Part of a small language model's weights.
Size: 16 layers, width 160, MLP 512 SwiGLU.
Training: a variant of Muon for these matrices, 149M tokens, 4557 steps.
MLP neurons of a small language model. Each row is named by its layer, matrix (down: output weights) and neuron, and shows model dimensions 0-159. Each number is 500 + 40 x the weight over its row's rms, rounded and kept within 0 to 999. Numbers have three digits each. A neuron's up and down rows have the sign that makes its largest values positive.
A block is one neuron, or neurons of one layer that tend to fire together. After each block is what it responds to, as a language model described it from the Wikipedia text at the highest values.

L9.down25:544448531491447463469493477422513497457567526389486493516448515498519478536502510625476506507449521466492545530468500498460504467534512508522491474485481507470455528545429476483544439552539503535477509526500471461477561569458495485503514435434491424452517508460538498551514515462439534493531481536478465448490511459538543525535511589483576564544510497557501527488428464449513510502483450542507440527518531463465479552432512478502563613583509499478579442475492502487606499518477508
L9.down101:451494472529508543480463568533506473539479519442422490499454445461538466570546453510536528481493487430507511503531533494497479398478469497499463530490515518478454578500489547476559566563534521455551469517483517535525502535483479450500464516433487502525519451567510511554518525485429497548513454384604563459484471498504501496417518435457507523530515454474536535526593465519531498521475454543389432493494582494548558459506459491507502514530573469486530560454527522493523464522473476
L9.down133:601501470513461439497499604461473438495536469480436465456470546525444451507524558536471410528505465529540474532473419509570505477410494477446500526461551542504520547491521525470465494514482565506565528517484502454485495471500481565521525493541435569498485542431489450421601529505439483452429461555480456544507491494523511536457540460491520519514496485456529485494536507479461448465474537484539472486496592527462586528555473526499470529508421545515514547466513479437493524448493530
L9.down135:530430475526466473464539498511541549543487521526536533492464432504464534503555474547474501455481517556469489493505453557531537563482439495476492459435438549433548512542460482558479564496412473482589469472515506491496532479559456533535489452465507575456528498527467473550504527589451594537468519423551501473476542521522514517475442413440505534544488384456534391512541458506530509476508495519551491493506500499523576491531463460518505495506542521442512520545452477472531532484505568
L9.down285:511488498492553608464520528543466429447527505506593457520544528472564524465480567477492498378532519489500501549515501404505521500486558496476495479488478530494444572450488519468542519484483446469605471522478462551524497494489530584521481503439514561516534537503551483480438483525516510529553451518491500582532538515563547505575456430545519488434469486535560539543515511500464479500550516502512537471477541468432463487570495494462484486468546555466475420472499547526493539443502428
L9.down393:522516368475469505520612504493488528537547469518551564532474511476575531546579443543496458559491504494450505471508450546496489499565493525564537509443518528497461513562549537472456522471438470511519501517479488583466534490511522496548443464476446489524586489528559452520522567554483516479553483537547521541471454503537493499515514447515504536584463509467464471557571514581483544505471551523466508479489519484526545460489478444523452581482532453415474495558442502486485518524492577
L9.down466:453438450531519455508484470510546529557516468491531527481474473501569553596458496504552385485474497568495512521485504504537515545543512455473524555457476485510480438512610455465536476511496459453437473481488513580550480448481486489521524542558475473530497544583537479555461541550414452449487597460561465480470529478430485505468464478504507521492448448500534424440480523502457504417526494497516473465479469530451474451474450539471469527507522500585530471570533485454531455504476497
L9.down497:496473558480539554456522444442531463449497513520518477464466478522515595513551490582576379573487487488557425510501530475504428522516440463464528533484467506515478531481528505448513555457442441478483489454547472432515516488522466544456512475568500463476462523541464516552443525523482480494517463466580522598477465429524517563493536516481514497504471491503493486427528545420519461453465479525552508470458497460471515515516494544486579606469561521519517488534517484473546527510454579
Plural -s suffix. Word-final plural "s" split off as its own token after a noun for people or groups, such as sister-s, Christian-s, historian-s; sometimes mid-word pieces (Renas-c-ence) or " (" after names.

L13.down126:488422513511568437495475518528526555472460553467561501483441537531541497480468457493475474546552543432587493493556498591548481502463488433429478535464511478532489547472514563516544523519485498579500439471542518492513548537501413519519467469489595464487483461451464516531515458507490489476557523540589481533515563564460455459533502542448528599573534467516510499554545525485417462558462513579452499501477472535525507495471470503517401497491490500541493444510514499451507463457512514
Plural noun endings. Plural suffixes like -s, -es, -ers on nouns after a number or quantifier, e.g. chapters, houses, fighters; also final digits of numbers.

L6.down5:506459485519500468507497438506489524524480515414487487502576536482586517530507381471453406406510455528532458529563518454461546503458483445458498538507523514511521537529456444477465554475439522509466483463570488576506524441522487525499560441436493562499472440538542507474465520542495494473619489514488496519516558425554416491548508487553483484507511512431473471481471455497476450505540529470469524517457476467457511526504463550554462447479453471488483465532501496491529448448428573
L6.down26:560538475449554517473471466452574461562533536457455568494432532526469514495411505578464512504486535460521505544471552512528521432416511506501480500474441521474574482493481542491534551536465564519517500504423456527463500525434453471494430483501509489439465532432530522455560511511523492444457476505450492507480511527539529470514527576554489520542596519631523494441531513476458536417465533527491561524505527507554524551551473478511443536562525508498550459503519452495495484545458522
L6.down32:545496479533469496538488446520502514471512524573536485510521546456493486460506451481478502540445481547438476399506524505524526548534491490472445504510527552514519510486468482539548568519537437504527527500461438532543535490541425493461464441459525442456470485523477487588507439512487565495429502520427545443420495501566450446493547439400501472468500452537478505554474541482544506412539582492439523506491494504520598500450529470567510546519532476549543495488469420537526516425519462
L6.down275:583569559469472512511398549549446441502509518523592512521524515521501479500534547446477462527519475579529441449446504502526525589459479459526456513509535473448481491522483455528490530493536489501527386551520466469425502508541546484524541473425521447476622476518450510476549471483528528511436423506532521504500474533453563489514425518541491524498525503509509498495561541465509466469575509518492504475460555523481474498472545491455469527481448465552468537497495470437507539417447565
L6.down289:519444456557467467537505569462495467424548467541546509455539509461505484511512461575488464447459576484502450536473501505511456446482563550531459542418464473522478466568509476491420560582499552487469506595401575503558534534469499460490543476518560481547550523544444461543578552501480505498433463517490492535528521484547466514441474498508447490505507477520467441489472492463492500541506540514441535518477518459476534525509499543529529441456464496534432517565545437445440480477494557
L6.down412:525501542594486560513512481519481537533505538532610544434494486512563530488526532511518529535519527495433517475517545451581479458509430516526499443549490558462492542497447470491515503576512505543459517567495604468505466475485494544455438487484481473493527517548497453537471583505479547541424555505544499449482534524503527464552521477543426504526432496438481498463479468552472576517495477430444522430474464470571507470447520505576419507499539475448547457530544491525543543523540474
L6.down438:492594571484445548478556525535423513498517453519496474492521464542502519485508508550504481494520520485489478547506476547484530481497544559463528548481522503451564426462537525499497471585546609468521512560460470523533605507493477473513495478484545457498557544516523462494442480475568545472489509513439529538448482548500478437491477463467504475620511499487549468519438489468519450484497526424536466541445491452560495471451457464498478481475497472518378455517595492442435541474473492
L6.down470:521577551506507533514481457518488419548480512504486473467509561456528522566528523468462486547518487450544475533478572426536527502594472482525517507485578576492474464472467492484500518443581452424475559523464516500431553471476405506473491512538491460438494507570482490495523538514486517532419481534419487506512517501495456503512482501466432448573537457520545492483562487468482512411503553442492485501516546493473552549526484510533512446533548473524418415545504445450438441448503514
Partitive quantifier words. Quantifier and determiner words that select part of a group, strongest on "of" after many, some, several, such as many of, some of, first, other.

L6.down69:502553542502583454467460508486457404477468521532448444527509435433435544557478461507457542504536491576542467563543482511484517537498503487460516459513492494475455529463444549559568553516505446515572449552530484429524506479510498552438542509518521530488503467507454531525544506487491476501518501448514469522366503409461484480472450503549519492506531435514473416472411525502523419507462520536499459506412502471462449504495530445504559479484567481522463480506475507451557496477559516
L6.down100:509505462559463436469459474539443508451471500523465574577444561510471517405463518581538438484496485482504469527481472534564524534580581549539485459485506484481519496500488491518478490497489562564543530444495491480507567433601501419473536491424423490511498535471412475514454506512479540503496524468607533515500487532507517480521520522442497496557497487602479518539495504494434448531498410540462526505476481514533509502486496525533479515512466542469556487483440475508605491441472495
L6.down134:452499495525466476512493492504450457549456539450567492578502456546572500530441438580465535515556457571502425512542464509549493472526475520473506489516485438482537490489538551503540508440485520517495454494530453503407547464468489447471519487479509491573528518554529515509540523508455465435486520402587481526495538449550483476397489479552502471532510464538504489593502516455494516487511480503435540465488426491522488511419496501365474510451509494518494495490495483439475567510476588
L6.down172:499491506542506504500531525500462500422448567380481543473547513470510552522520609521437493472505470528463539499453541507506529570610505420455475485448489569481491494420554491544585519511438522467521528501503409545500566508556559494516477553485542492506511479532459497532539568508516522457442477495536526553487471499448469521586479570496518470541464511539470473500494544499476552494477492559498547494537463564520498511553429537620457518538523486504493502533506479467463492489532478
L6.down179:552516447497524490515512524503507488467499531511524441473526421531473502465585458482496498513451445559472536531531607557513474506554470479525535499433510529492466529503487475516574437462442555512491506507517488465533459567547560512431460454560512517511523553510457488500550511519504494521480401436504493509506558502457518630534477406466497552600456514438487542453509515475438496474519562514523494463505511557452538571468579486503455485500468494456528442543425495501506542517444490
L6.down284:468446504565545423512515480493505476550470556455562501461478502530501534488490506516459427512546545481447514466530573538478482497591508473462473455452426543508542503512518478495583542501420477531522473420516477508497462535514526472562541495477492552520506518512456544443521498522486500450552504530500575543507511505492494456433514512504509552589476467578475486594539516422474448512558526474567492490480504565472474575473466529569453612511515515452580456488479499507500540521581516
L6.down308:550496353459551470508513436511510465547428539438581500525500503498524522494524487526517477515530528558540444490508491552585595532514565453493515506533415516425551508497467520537477460490502492494538448477505492500499485512487513516458553424538470515554477539462454503566479470509484493462518501544561544503477470433468536497457489510527459462523561495502520451552531467419378465529514470469526496584566494549430522460476513526458515579493471504471482506504471420493501528506453523
L6.down371:439462554458533435479567464486539519507453441464500503488399562518527530546476480556541456490536446534441449555473515466502485562574536521464492466483470521451432505442483454526559448475473505502530456487506488458509452498501435507480452487558546469481423531527487474440492545524430534420495481521511501581512474579499443568537520463494571554544512438566529458502519491521558428489463499502557491450490584505512481509482430524512546515497545481538478470490458490427522471456500555
Plural noun -s suffix. The plural -s split off a preceding noun, often groups of people, e.g. Republican-s, immigrant-s, guest-s, also institution-s, route-s.

L13.down122:520489491476510556468487495401481530439578538541509484432536542494534547528439493537558533478508436506466550572500539554452524452526521489583370466569431497479494506483492564535494467475536532485499548520526508446536490485476554498476523498446536476502463449498478481509478525468452546481503483631532540471532463461521479447497486536509473526500472475498538441534473581496488511520504457542520421473517528548516545444481545494479564458601551544497411443507489491470546495468501526
Era and ordinal markers. Tokens that mark a time period or rank, such as "th" in "mid-17th century", "0" in "mid-2000s", "then", "first" and "fifth"; weaker on "the", "his" and possessive "'s" before such words.